Weights of a small transformer language model.
Architecture: RMSNorm before and after each block, rotary positions, no biases in attention or MLP, capped logits.
Training: a variant of Adam for these matrices, 545M tokens, 8315 steps.
MLP neurons of a small language model. Each row is named by its layer, matrix (gate and up: input weights) and neuron, and shows model dimensions 16-207. Each number is 500 + 50 x the weight over its row's rms, rounded and kept within 0 to 999. Numbers have three digits each. A neuron's up and down rows have the sign that makes its largest values positive.
After each neuron's rows, "fires after" lists the tokens most often just before its 100 highest values on Wikipedia text that the model never trained on. A number after a token or word is its count.

L3.gate369:498583439481534487506483584492511511514543565461613482524540440470503601485501400566466504468513553508532527578533567393454495538508479590548465448476469493489517429559549503352497477527509516476521546525437457489537525453530499426475396481517489519397541466504517494539536473521463489550427552526482492415500501522593427527522509437581467523512505458557457467420505497527455541514481409466423457461540468457559455549494543535520484523464480393412527441569561494490480596570491569427509445479472515525441537516468545449499574560519585470468500560451534475481498433495512445531
L3.up369:485372475504551527614395356465557528460483467467500465487522481435478559578511484535431533510572535444541537470569407471533457538635523465575390574492524502418499540461467580490562521473496481512463457522494519508441507473443459441488483439513524410513513545518512492488517626574584440445464501517509470471538498593461445550551531427523458540472510392493472532484507466504572476483553425424479505502546526501503536447515534547547458480456509504451576590483397456509539529576481523517463542397573533499553515544501568439488448584539449539508581552482515491521475561577505501610
fires after: " " 61, "-" 13, "–" 7, " (" 4

L4.gate25:610496491495450545493456539514497475471493508516536533432522401547459482444584646506449521500484458440429566513497577425593462561451489545537449495595430551465465467480480496443467476511512556598406482455465427450544463509455488512515519483472478476500531444404540409404537433457498591551522546602476516392554624571549457520532449537484557502480511490502542508552477517457497506502508455446572509475465477395565515552519435486501549448400568653484457591493493509576463490517514459523474512520561543480480545541446500577607448571471445559587538496491473485433456476482487551515
L4.up25:556558538423573511467480544481439539463491469582523478454507448475430474540433524526511447525470528486625561535523449504515478455529494554452500483550532455514501544470546489374464568496548457468517462492485529528542522502550530528466488551439474386477604502469444506526511480566480556504460363566433475450491465521560523386433539546446473499610533439537506539498480495560468571498484571580537570511438486528490516570553397462481478466496444428562566525615566487530548391480522573537420470487469489525509437443421476544508409434505550503473460460497444499508526464411421472541
fires after: " s" 25, "O" 14, " S" 10, " O" 9, " (" 7, "S" 5

L4.gate566:516482573490437557526466473563521482477464491542450581493470411520503450479516536482471577435552457407349415473581665456434530486428407572525505462528575548417458497580554483569570562386489489356533531531457517498531419504465519484446520517510551530547447524406512527511568506517561438532469446542459468471524516568473536570599465559595502481453432451531490530435484539579569556417496420486514537503491471420430553505472439522538507563538519517569529572560532527540486495508487496498544489546518482503487501454462515516509420506426555429445483535542556510452379514474468497627
L4.up566:443518470484519502565452486530522502556529568445535433490573541581429460543481523524495423587504510458525528476469465484445482533536490497605475523414463515575435513608504461507471500534548525521467445376494488530470535545532519426494528538520459475555519445477480515449471550611483532451572508512571542540538513462481501545418527438524442573515494451519469543447372500500538407465526530383476413563621526457520457506539485464549504416525491542488467408471555542451521568571527495564469445502412520499381443533490501526500479455536577402514517358643498424503507432619481584530
fires after: "." 62, ".\n\n" 13, ")\n" 7, " B" 4

L3.gate49:567416524423445578565443518504482518566485533430452437515552531490430467579470478419481581495521528454521542474530457476527489553483449479504529553447444585456518491453521546547478562543499403523492423557571437569499531488440598524516512418550511555421532510488500494484427468472570543477519467567450401554522487536546447410501524495518542470579547457492486534385515572477475461423593632438512515535585470547525557525475469473533537451469511520421537446555485500511559534428460479497493564495472490511490533460430486509430552534498468425502552571533428493489451495527535517563
L3.up49:582533616425508503516587491504480487502447517406498499439533522429514578513468556473566562509521553508460480484481519638504525468481540566479477565481523533578610566479505473449428578474487422440446474504404496483424485575434531585523471517530429397529592658500582459473512621440536538465523547521521590527482473552554597455450434526460516484619455458470496483552498429505452515486539455524429502575478507471485534470523418488358516501563498518517421513503511529505509549538431497619424497518473514569457494523394483375546470554402542474546446433523491470504514517482460527442
fires after: " " 64, "\n" 6, "iv" 5, ")\n" 4, "," 4

L4.gate312:562451576551559452453438476480630578468516476534510516473495548461471535439515560526472520470486479469497512450533435523486496520626488416453651480418503508442539528504502499554560574480392431496456483558541475477451487548421458630435518538468493535598472567437422558432485517527616484476564418511483397464532454552480402519595587484502548554406526504515472479392419495465479474457526547545548434490478544550428505571524461399498489400551478467465547506512417540435514471472513501526470552473547534479504526520434522599474495495426470569411582578433549474503482493463405541484
L4.up312:429497577560474452479515490447419532427551481512545494535502565435532569462538561435492450585554590447434473446430505531501568489528465542425440377529535492533485516396552500498555538479506475513581447444482526550559515427529562498513531607471544505567472463568408497484479469492479536514537446504452514511538426594494432515534572495419512377501489505452427503517532437542574466484457372531558528486437494615489453473523488540448599493404540566465549478516523493575568573446461449417484574470480501516471472475509530427509514517552467586501450452570444475499475509558519437527
fires after: " " 28, " the" 11, " |" 9, "|" 6, " gr" 5

L4.gate679:506616507473445453479598516497444515505518538470441507540544568464463561529540541611536479546581524547394524534523551518547473543503449553450480527436567564504481561495406556579515503416505461498512491440424485554462557579531453556562553567478482526521505478536453502523542526516521428536542434529507530555507470427486574550540653515423445409494540530544544501504442531445531481457556429466444493525529485495523441446531496542496448480589505506498448559523531547377529519559460533515468483435530519532522415530561471532518391417572474465458524530516498440633498461496455505572
L4.up679:516498456563444438512432523494441520452570474481482462513592531514462591542507571510570503622429501496498469543570483534543497453420444442496531469532423562525476524472563417517556433591392451545500451529365530506460531522519580409490624540476511482474501507559505445498496483449434492512473522546474523415548403527445451460487523495518526579482592535501536516525443531540443412444510510454434428463460570518564517524504494647460494543463544463517464471450470478482561541520477468489437509415519489558511492475451496580496565425541453499574410492498501538501524468410578489544
fires after: "." 18, "6" 12, "3" 11, "8" 11, "5" 8, "4" 6

L4.gate699:528499543458528491458480422488522434461523540492605486522506526456520464492503525458447533548454559513568614522577609474426466519521493512499528520458572538488573497517592528464551507487511551482482476526460483586516549488526452526470549545528506556448456586461533587475478524458521618474401449484530415536476559507499508596417563422548455504517457606573575441506577391436585513550454620466590494519499457548420511578530494464364463489551429424529453502510509500512389526507578517575547503533463460470529535432495494501450472537460482546452447509493580491414589537481432531564
L4.up699:485488513510572507602530433439520491563563461506472521496539496512499538548507557537475439449488594521509546488452460592493550490439503624604551415561510522525524544379535551468489484451459447565466482551470521617509514502443509435549506428490516511485517503469445477492456428576433580450425441517531432550464486509494494441544560510531432498481500465517543531529573480497591371617562533448473534476571513584544487466421447556540405453380428504539544554407576422530493548465574468474478515475442515436531450485548546497463512529432463584565485557522617410460521578549494402490
fires after: "-" 20, "t" 20, " (" 11, "at" 5, " \"" 4, "h" 4

L4.gate611:530541498493426539506515443565514506600554500408457435480549510530497489495461524399403581402484675454476569425543474515472525525432563539532538548480514470470483471413564539508477516484486523413521535530539582432523590470504524432405452496380432469554475570450459508490476487485503511505471558502477498559479559452447503455521485555545416502472608483501486449479439446507557496518501567521584459521515467467561443553505467453497515530461459530386436575470432495447539452514595445517348500550430488430512520536479557543502502540503508546403517517558453440486559532523450491545
L4.up611:528497521516506547574502389537518442463522449475505463483474490507425503531382490500528608456558514480509501465522516587437536461463511440543536490536437482502534485555445494457475573468496486500521502478430468458584519525472441423506496529532464518519477450542406483581525416484403447532596533432463529484543543534428509554531510523461523453556540504480564389533532472558426462535629539437625590505463439582515468456631477534459491573518406468505489513473448453500471479461504493459524456549465454469444510451560576441569456399441448518522611569540506495569469495411429487516
fires after: " N" 14, "," 10, " Ch" 10, " Th" 7, " J" 6, "n" 5

L3.gate420:569466392484424509495481585631537461451496514460487512470480457405503588564566504501531546513555480451398464490464570437482473592410519470506510437466468550463510478539500499545465516403507487409512514509445432516553557576492494508571481457434522548640442478521520516532504482520454542614483460501392500466541540474566495508555478574517563558544455627521564423449484520503489440489553503519497524532566458382467512490450533461499546444605444514583418494525559477519485475429497481560535600465619532464537500482463436519480493545503529344481463519476439593480481502519436433492
L3.up420:485478504485490588600403530501485515547553479521461472505495465466408459530549537489522575530562392459496460549549527525518469540526519463485471572477445480487595494501524521567498455587420534462594530465500455491483444476516537501465469422489524414491522541489437560518408514536494536536443373583374526522515471437549517563514475483571511539512415519513526455453468546586503462439534564468476528549481476485475557473475485507406517438488504495523473512549541386591475432496462522554545524477508463468596393485421474545618437496479496505468510521491587587485508472551443586510
fires after: "\n" 34, ")\n" 19, ".\n\n" 13, " /" 11, "\n\n" 8, ".\n" 5

L3.gate91:499424497489595555447585482536554529494490461520511447525535496448433441414470402577536580454497503436472575539578568442480463445526525474515542521565484551508428531495501484406509509457478497514438509565417532542541393482457498362545497521477479408399543512441465561475459522581537498543429556502537553488473455526459451391460605424545519520557592521469423438482499455490477460528545519402479470547481558515414514476431553449467485610474512465469489524478437490538472508524435567455450547492452520445526525398523480589471513525499516549543546565436556459423431480477479392545
L3.up91:422544455478482504494533498527443609481465484507503506427633446542463475491494465502452540490419479480477488522610514554457471425488419412573528546511420465502535460528529492463446522518567475492508500496462554516465518521415593528498612566495450581581550544469565528527537364570513540498504579579448480472486488444522485461498521446496559500435551532523431515456494476524510529416525561518457408517464482541471449486530512450648463459488463418595473534528531506573446491513469461446509487474489522494509500520449491507430406530594469472476455428420523434446507508514464541501
fires after: "." 31, " e" 12, " E" 7, "==" 7

L3.gate472:571491513484565539473545493495618610521515512591443569520513503448529454501549477493530520498426526452484603621581574527483501532458556432580589448536447521478411516460461479533462420520542595456524396516516446463481459466530536521507498488497531492419530597369507487524529518455528471472426528527538431473483507553468436547535554430471471548510597500537589495381587489461458483572481469505446500605503449433515443577523487345478418508484502577442418507503531518579567510531552537515583527456532521459484434425500504576541482525402510555461455513487453452443369505471496465559
L3.up472:516602499524461582490496538483465517517427444517534492454466496456476505504452465548436515543591529493425577477482552440470512530523491505453559508505446475516447505470640431509478490475532588475540478442508422369475475440501528420549478538519513481466451428457468494411580519613532477543465478484526503417527557518436436507505626482498561525561521533510565485441458460486484547444494599531631417480495501524530465400514476595576542560532540486443520431449620541490504497543465537471482501490571677491463515481490499508521494544463597447549545484546427535501560513531529512520
fires after: " S" 32, " s" 24, " res" 10, "S" 8, " D" 6

L4.gate320:469437478453552593445527516472473544442554538495536520506482475410497449457446491508536440420537566431615549518477493518454592560615529413485503488510457460499474508487535492496464497533406532446524484421484498501551500468477494476447544467462515656376449445379447588578482462498478505449427522595498385402407500510476536498475514514536480548583482566555464451455545559542507604451506598525567518429607564563591451541451455536611517540498474601470437421461515482464502569435512457531445543493532491499501553467489528539530620610388465532561440530532494501512498577504511481419
L4.up320:412573508484485491462473486621505551418536397557514609476520495468432472513488468490551543596464574543537533518493482466473528504494493469549508533476393627487581557536460514508537436478508541491471538461476480572495500400589464444482540552495531420423505517536537443539570518511485589529453473485532552479524494513542501562536490479512426523459425621510484516520527581568502500483587591488519434452529425507552407466485511580526477535507411456590476488571482529473601501550480572539510544495566549482503407502493476535492456578499513451493521426408533512470465516534484458499
fires after: " |" 16, " a" 16, " A" 15, "'s" 6, " of" 5, "," 5

L4.gate183:452483468443481438511472458531522427536506497437548537574466466545506458562572462488495447447493496461512405474491406598513466423535520404550508527487458445480568523445509467496596394504430578452483519464522463453425489523486452551379460543437481619466485447464543488557511542470491534465504475527536437446491564513487569600572590508407451510488453463499510576451467414491507525512517524545480568467520556490519478510576505577523476384427532407611449469460491455462498547430440479497544490452506450537554560520575473519496498432581457554446468541496462494452564520362518392506
L4.up183:463565597481463495438468531484555501565533434512504495476514529539508533483564485462576415570518600510473468477448582594508469509636480439506553523610540434508527463538506566500585479453472485504502590443555580485411484430551572455501510535433550519544547467490495573489534463419509656642501502459642494452526495515482444495522483482469537419561573543597456439537594451506520468477394479592546474520470500500462432496432457474500476503543509575511442511525545507497565442518473501473392488592525511540532552504525508457554572554532445493531564487481505555535545485506543517533
fires after: " A" 23, " a" 16, " the" 16, " he" 10, " He" 6

L3.gate532:493483518418501483513523438490474431462493360501512507462508405471602491443562516485583567462422489419554393487540446511471455453502472545557495542524491457530513463498607483543457565430548464470488493544496563469484491398535462499530484499537655496519411571409510454435530512538467542517408426442517495549472557474490469524449520470408572481529468493532486486533580495503547557494436511449493584392443484511528537473471505563526546591590361452599478531489517606501446542421530480562456596474479362553563556451552449483578519538598446576455575514467432523528452486516496569514
L3.up532:401561560476459486432527441516454447589503502375453510487528588479491574610475418431447530441573451531491579568507485551469458431580477444517543535453468497539433503497468564372613509522459506534506471410531451450477592425493470505464436443416558404558497535536553460562577451546496434526476498478536423530491494476494460574512514509479465527499539493555535499424441455616405452451554473536488494506577514495471517532472496523456527546447538492450501548524499526500542394530491535545463488485582511512582511394446466536520589561457413458564512488485513477511479387555491534553
fires after: " a" 28, " the" 21, " A" 17, "em" 13, "end" 7, "A" 4

L3.gate254:497408406505428501497535507498487436443461578509526397478478566501601500470531560468459530452406445441463464506492540537522416463474503475451466510450498451631488473507549461571495518566376505441460516592539460501479483508447400439485522456573528536396515379494504524384485494506605483515474434543526446490575417598462530529475464508553553529474514429430471521435465450489516472438515431376431565404454540484526411458534494487500475395540517479473508404472516447533521464439548511476527591488441489507553422504531523500507561538499468546523545460414425515515521591363500583574
L3.up254:460438437537518415561506540466479485461500547551569552524478564491541550432448394543529543457448517489511509487596515546515487527479577542560490466534414486525540495541472495535533468480518505534553563516521463416440471483471525526534418518409565519520437394467534603556471538443497523450434487577507474396439498569501491550432491576544520542499510564509502474450417428462522411518532414527513455539523433455594503488432551427547501516441422474541554420482490448452523513465544517458488511378484468487465416500513470505524578475485524600558460461445425471476440530587510509428
fires after: " m" 12, " M" 12, "l" 9, " n" 9, "all" 8, "ber" 7

L3.gate353:435580549426626543414527509499579587512447525589533505406546408516599503502597464471480449524581532492475500578569597452529448557546602561483513557464509536470510443519520452519438481476536442405420448512471455503455461513526455469538438401477597511479520500407499400458503521483504478437534477560486650484596483535558465466447450477610482531444527512466500459442536496475543486433491444585523447472483433487506490489455464479527451551562483573466508532507560544506540507502490598548454550499518589559470489567478506435538562513459516505450524509516453504440454435634513528504
L3.up353:581562475483576527498541482463501425467507412561542522507500500498536522511536525504555593488573484436466436471475559519555541597553551491501442468500442622412513540597461440470481573435457433453544426442473589456477583565549493506426472499454481490367462463486475573511505556574507610500491521569505440478507527521585502404408487398503486480461475468495530528431473527569501591525559470462576447476589453500498370604419417567398539459505492532544505485485479480460448609406587477429558514471449563527504486547504588409415528495419474573534468581517555551595461456547488574546
fires after: " p" 22, " in" 18, " " 6, " (" 6, "-" 6, " In" 5

L3.gate478:537477525517489500496525567556504483506531519466466496597513448467447520532531449528567459479516466472465380505522564490457471534463452511579452463519541498575506575500441528479547522507450539524605451525398484514454595451561544529519427490427527512510527572420495573482493558474599434520515480582377554560550494547513434544558517420398413489481443591484535429397536534518490427463524582459541537483513411483598530501524450493524544516574455533431483439418601493547519513555615471510535490530414397540479509409477485524462541523490471464396591485457549492435412514547483543501
L3.up478:445566480394475483507478627477550452521606440500474394546568479501427440426550446515510494489545515532434464542526542437534500493466552434569486406566504487601536536428512554536428448492466575419628463516395392490489479554508416570523482582468473541519557592569508474540491561589565584481538532535464436501457482590530477499476523495514531566516534483503502495499571562506436513517480397530502555497474516542508479523508393520425478534501488529586471516510497462543562559556441479529508557465467460491522504514509414524665492541543508512579541600481528477548499498476457411522
fires after: "," 74, " |" 7, "our" 6

L4.gate503:527492519445398477465480492440401557529515497443550568443495539483519452558540480537431463455533493489496514449545554485411483542490476536496439514422559474566462475503476450560525608505521611556483423544418536440383455424607576474521497498445524481423477447451472529503454511507478494586493589528500468512464420603532451560526505412524492548499439592546476535522489468519536485545585526495410456510476479579390557536639483517510545449559468588425491521437470467502472468537581554557575460535502576542477427533363514446559553539473426470555495412405491499492516451495486525490
L4.up503:454473457391545503435525467434480456472501493525500612429546538456529513384467492412521447485496499497417467453559395493497545467536482564435389564488460522422465491531531456500570590523533569501554508510532495470532435445448467495446440451484497441500479585517558550430501446530435476535507446458539482535485506475522468471475515518518507572509478557444396525543503534421517512594531468558491478461523489492494609491465561466471489571390481460494534519490429557461539514451369442437592521500577469549571574573456551457424615421566485484612614572519529465498462529480568559469
fires after: " comm" 17, " cont" 16, "op" 11, " ex" 8, " Pro" 7, " pro" 6

L4.gate264:448525524575430593503476442458448466515578428514559446551506530527481506502633460428476536555555459473524660489524598524484498583405543530494537386481389477559501462479526517551593462513525410521478442452467453468470579507515530463543564479452548564398489560426523525448418568494481478535388536542484528463549449539577525548456628557448542481481471500421495477476456553577474521543486534440494440401533440518550538381534484508493477506563522507463491506443497424403495450543478483523587527513516514487503539520512514520499465481446405521473554551415557495507535537459544532501
L4.up264:449441463478464478525477456510522458448571520571479500423507527464510517505592627498460484491481470432503478477498515401441442543511477500493529502519512515514589488526602498523502569549547551488532418527491414523557532498526464554459418408606434446454439579531542533502465447542562534490529490511505438534528487447589522490451502531395507524607534426535539500367556460503442500521471564423548537481494569449501522538484502441639524429498447481477438535441532556553452530517526419554481490510557423485541519511554517521523443480525568517538520521479545521516428506507416411547
fires after: "." 67, " |" 7

L3.gate685:523562437400482535467480541550500480537470519498569510442522535529516510492411478506495536578464530382569502467558501588546358538410565424530451507496540521509464513484585435539423611410530562534459454544576517394430483520523533474615492544422510478422395417516422547558521487487513552501422485533464524472515536461620437529587477424492570534471468495445557430491482474496440462410520515522498507480539514530537516461526635478521460562481499537555548473520479491529561509469422608480499588522475585543511532504501519554454427580586494452464532563470540438476473537584538578492
L3.up685:443543603439524534528466408545578524476519399455500525477504485552523524505470445542469483429532470621526456472459601496398512488460554456560414601488569484480469473514524594473579585549410541521499504429489551551550510516494350568448587528548525495511512500530533525504436452492485487511523467466496467541435484424424478543466521559439604526530479476538418386543442475511512472503411439455551504517487563440547497431459518547500562465422386452530441421510487494495503525434560515442509523513536482479501496493461519475495543526542538447531394476470419445529605519555602468502
fires after: " ch" 28, "1" 23, " Ch" 16, "st" 5, "4" 4, " ar" 4

L3.gate603:438525511475448517516569445396519606520510595549463431533542449526438500549609528544480460418490462518576487616583567600496424490552529537460572497390517424552524500480567511434449544495488514544552386570526484502483510489449617454516564493444510499527538464521508487499471485544596413555511490581463534485445535482539525523511546591498536461614556456496430544441464523520507571548580502426503496580509475415455517455591464462510474445536454492484521444599575495501520566490545586544571460483486490461606475597546459506538500528503536481463547449482519477533570472392494509457
L3.up603:506476488505537524538528503443521571559501450606450575490609451517507428527516496490522428445429482483519504430489562607534440526482526577417687518545595438570508578507437544457475462485462436425534455558427484431479464550547525487557513480469493479469471509581511542575426580507490399562545428541452530428412482563549470511541546547507511545500518518595393461574446493422580479520419502482529484526533577516468546494421514426587474454489570440483547412425541450562490525486558426499542533509574417483460519518531581482447494442537549494457508475472500442497488421488527536569
fires after: ")" 46, "st" 8, "b" 5, " –" 4

L3.gate276:519501535493456568510456417549528463554481488461574448463500531514577530475485491505461535501405494534538528586446456476471492468386583541585571529529529504605586502499570480457542492527460526468473537428616542537460452514428528556435466472439554525571507487517425527426509546432554508538474418497531534387614504585496477497471418531505574478520661529523420502568413463459533437521440521383557498438500517497518536428483531493564551468587587509560564595483500495472545452492438481519487511590481429507538552541491542599539511531431452462427482412463476506488504519543610532455
L3.up276:495557525477539441526516481518479503503419596481536506494614468590600493460517555487528529459561514524569504499514461492453534568541560415490603442488482451517489489579423594428505531486509574519531511510563456442539469457584443425543431496534526463436507409448615499498485471495473573470559490496592558504510480394484441528578503501423467532529446567565502471532495513523530424409507471453519549430582424462581451535434542445564528550577474562500462440517473527552476559444467492530510469475513454457614491476495478523466511458523475561519473532541544534462478509479398557539
fires after: "-" 21, " M" 16, " n" 13, " J" 7, " " 7, "N" 7

L4.gate286:496557354541558501531513469418476504477446428542521452457433485407508487487521478465540499488428591491474413443380477464450477459493362529433576545444503608527525539571528518418457542509573402466518423508536490486483561502489442584528498503486504461425483455483483443499450489532467529470486555543462493468537484451479451533542499492498451452531444532518554404480486473533492474507442489476427417509619487504485505588516377482510502424499548495498440420458493543541460428527586487583478419577474560456492533578530557569472512487495539397557417492526571428469520491532404449463
L4.up286:503598574475536436481466499454506473587605457473458485537523529398524545472553429409541417396554481508535501539518457472539497446421461484558508445505514558515515587490471446509491550549485434617436540502495538441484483508398476515486449546494412417542500395518518489475593436528467524521492408442493351466485545577523503424519517442436580488485564537546379443545468555435390516511455506487519523472496536570424533489518451480499542467463474501540515503391613473588408433545495514489518530498402437530474494490491470398541527569462487500514566502471557500588441498523474552475
fires after: " " 45, "e" 7, "ant" 5, "id" 4, "ad" 4

L3.gate15:422521507526561470433522487555591383408499489482572558449570496467518515460353536458418540440489521443422451459534500505408470459494522473380537487468483502506536509493548470324504426455581483491474514506418514477420436483524475511446497561471531534560529551405434530461504551447553528513556513545553521482600484531523496492470496432429553526542496528448484507510476490540473484500546502474474469538603509522537480449559551523429543543438549443455476488544515507423550499490502470481421478573523482557538536369445636452441475515534427503453576506532452496399552562549399495604
L3.up15:505442468492501576508545514512472451480486461460597479527524551489537540491524481503491549420502585563500556536573499459531506442369504478408562496530530494534461443513630415486485442523423469494497411499464531514503499538487531584475492452592559458520543452500484494481478647532535534496621323523568510556552427498488503538513519569518500402404512469449509530514426583546442600485597479530551475493490467463511509527499428502476485527501507541552559493494460557534436481450495500457490534395451370491473562576460448424517507527480528495387526533534478427513545585484515532522
fires after: " in" 16, " |" 15, " (" 12, "," 8, " play" 7, " and" 6

L4.gate534:425452441434470533530534515481406470481394516474409414503494483516497509580576490458511583524554554490461521545583458492418607532382443400454511465497466481444458512508453569529594471525455550481483490638518512581546518524477574467584492483462496473456541526495418448510550470492620485469416484499559582596545434561496456586479550493457502500518560486514408453492513562420535469416479496487384442522487403508407491500477513506495524477566393462498490471617616460556524499453492506451501453491550494509501572457441510597507511540475573413564415484492526531487486501511553508551
L4.up534:429539404484464518549560575522425476482489523494460537532447437510504479535512454549435447531489498482481441588541512460489496419404391502559468569494501515428485558516544446507522442536454388520495440442450566483488532628538599525606508542588485479579560544522442506569470493530425449514497483484486493457489496461598482532513438560527468521458491606514600476509531515438529525443522541442527553469542497554450465487492436505431443465531501436509513442573550383514567528428540515565495481437495485531497530449567433428494472462480520487482508477536459398558479434426486454484
fires after: "1" 14, "8" 12, "al" 8, "0" 8, "9" 6, "7" 5

L3.gate7:456503510459530479443550534588464539510512549479511591520465493515425472442482515521486482431478401540503527489520540549504579495513440555519534477486426511444522453465487467615575430494548486522574491503498456568514409514499475531460487546538504504469427417514477513534553448503522453392492461491545514539440550481543577459440503613490543407433552575636483504527426416396558388463462538538497493430446549492463512519516600464633457479557481475468443599483510460483510490486620453528430517485507448517524452518474535614616419488413507466437489476513537457401498523517509450468
L3.up7:528501472511491536523493449507503523454429493473434587509479595469450498503485516540574500490532510558532497501545485511511549502455615546534541495572447512611560501393498588468471451541529579449490591491466513471453500563482473459432482546517462435400442531514508533487500513515519500489417515505537527480456457373566463456431426594555546525532484425466530478457383525498502440516530469525536532461454497575534419637574511489445548486572624440636521480446558471539584480542491521455447457567517541501544458460461535513436422497458496528520520533456573581476534482555577539481
fires after: " kn" 24, "0" 12, "e" 10, "6" 8, "5" 4

L3.gate526:572513608496507349481460456583505408359519497528538545423485474465485495504434491510489502504490537505438496565470490535534458516516548447426535442557441607541493479495543457497506532473485445457501475556520615561477372535486550544497416511438570561491499488470510547468439507526459495473459494496525570499588563605468429521495508510545426532443586477483447486444508629416461574404493562522503445514503449449423487472604536436506564405482499507505523538534527542485560488525478536512464502447645508523568479397457569591503532520405512507528620486513495604450513512429471542419
L3.up526:556419505609497507490517512564476462479437505396615567541542560598498577538514539603468456572407519521499581501447469537469423411455522509471525487457420480522515412489435522556381497492495457514478464355545498513524448531475481571459561548489457488531558509537573418492620539573563510436478482552466474405509465522474515515527535577567528491470571466487429537477512530492512486576450514525454459533421492516550514469466393543489467510516604584467585583523540436570508516450475527528497547493517536556536518587542543509545467487467449477522494559502562544566493473534514614407
fires after: "|" 29, "-" 16, " (" 10, "===" 7, " |" 7, "P" 6

L3.gate344:486422434502419576451548531592546509440503527492535467457507479597445523411499548507425448488499506485451495473512565492467582450555498487481455493445473502373498488389629479552509483503497513461557536492483561532504537560469530510453522533503521478547518481523467559403463493549475457430490433528397507598621528457537492523518498558483462487529495576458529429389499546453477539509490594518565455503450520444410603531555409532539401490509552518410375437446488505505456497594465489507459455530517447552545507396457524441465504536423432531550409544473496520498589584618494516442
L3.up344:405471517495507593514567552409438457487520438492476389513539513453478571521542613440512461393439484554486539472498542394432539471442513489444491432552510452503472477511522530524522534569523549477547412504501439482533544539510414525461467543644543578515437496473559544488494573526545570558538414521531450483479509507538486548508427558512507508512472466432415528484489487495436553479489396476496546501607616509505559581511492476528545509474482526493512475483424548496568527540506487506588447492415406564459450526546398473467494538444506495504577442502427405567478588446630529532
fires after: "." 49, "," 20, "\"" 4

L4.gate94:512458556456506495502591446497578468459517454440532558420493443499565432541525565535479556485467496476482548675532492596431519505591534541516488556525490492453504413472549498369464560453524495411556634515395607473427452420463511537468464469491499497578548486536551595506474516468451463620533519497517517503542483499573457547446394428531502503520414460530527604415426483553461534517500618434463519514522543517489474519548582473532493491464551504525365477452533560555539558501429525490390469525487561432423518528482494455464513403496513442507458476460447437506465569467429507499
L4.up94:557548516509546560605502440491501485513522515455545477494543497466424551499503522556504602502514496467557454491497556563477411518438452489420570593479528546552490495414474427487507569526477518419539500475503515501381494435519500532499440485425467506532533484503548469488493577575544512484518461490456511569567553662475432521554506532575508375478433448437435540396463485589447479516483575563518481478502584546442544573531404463495458503534490509535516506403620485472513457504548500462432506508587620499449531540425484456476474533522415482414495591508557528563493508541492475420
fires after: " B" 21, " In" 11, " E" 9, " in" 8, " as" 5, "n" 5

L4.gate215:506571473460515486498425554460461485486466608470444486491438466550640460543581418424506447459461498518515458455542458385546459599457523478375423402430546569436503502467527573428529531473438468503594446500526573444546550422511542507502427370545479491512510550512468444434520543571501491528514526510432557521572539513421409465541591463436498552490514479481433527515536487490532540445493451580415526474533538387444623566580499410540510470456539537530485533522417515503483438551473516506469512489541480503480581484547494572562574503476537523590497471485470507434567512533420526468
L4.up215:592488553470462498507511394517424414508440455493475499434485553437476486429529416445567486428434537459566451561489524375475510536474496514496531495481466594504474468536563434471578551450526432572474550505500505562422469419438565479535513480425498437528530535478562487472537533608573571422510421405524485520604548508591532468493539465558525532578366628490527487441470532502449565446389540448573462538451465530418467504506429545589609514555515494489528535533501523491541556507501473475447513438534617466375474405472514532482448531511404476500449525501547483548465483493441485458
fires after: " dis" 19, " p" 19, "oun" 18, " P" 12, " " 9, "e" 5

L4.gate143:437524534555517454389513478510506536562522515533456567442458550522459492529429553455445492516384457499581520459599458434535510652500546545548538568472647548499544483416557464552513576519519400559540542474546582539507574451461474482491480381469480430438463546445449515446566473445560404548474504483453518500490458438474462555561579510456506601493486477511392417541511457441520471468446545510606608493486527524432529447582455522635480443486529533440528393522501488448520546522477510507478609537493516561548544490463568473415497483443560458421521494535535442516530508534437504421
L4.up143:461582592437537558434434468500518599523544476407544614460470608542509494439431460470527540508484448498587465599539429479512447429482483451470475492518447489406563605458545513430496551515437578442418477527544567520533496514411491467608595489502405542429517497503425565491503437457542419500505449462487498457579427536436484578552544508486422499529459444488458544529573448522490491522589531529567493566441423514550487489517488556487579510465507509396499477566577496583491436495450424527447582505503531475515493503468543543558478520533535441473485541505460506427494510530478520456
fires after: " Ar" 26, " ar" 20, " J" 8, " G" 7, " K" 5, " Ch" 4

L3.gate561:465510510454455537474470525438428505498456501411481537455503507549547471604519500561484595465520522521486521564495447466402518456581485538576441509438501459553505486450500425560476505522426466549493412507459438561460521566526605525522535429415514553495544539425402467484464535468541435440378526583471572435504583538527544492511489520445396497573562526588510513506472470480617486445522497520469483594506369525474403517565468528569503465544469494502464528529474443446512524496477555578608445504459457477429477528539463525494521461544489440530578471466411455486461453546522508452
L3.up561:469485487487451489538472630571572558446524597525473454476541479601451486492545469475568474494557463565536487454542439500510496486446509564529519457496577483515509500491555440561617507595439443474450449471425502555503481461439555450500541524449475409477535540553489506502428464542529496438474415508538540522546552367547476586387545502545472480493593474519513548522470490502438492605519491503563477582515499576507528505513508390575466453533532485553494510472609448554493547582450515509448603463422483400569535586540472528474499433439495512580543489503515468526504530526495473573
fires after: " |" 13, "6" 9, " J" 9, "9" 7, "3" 7, "4" 7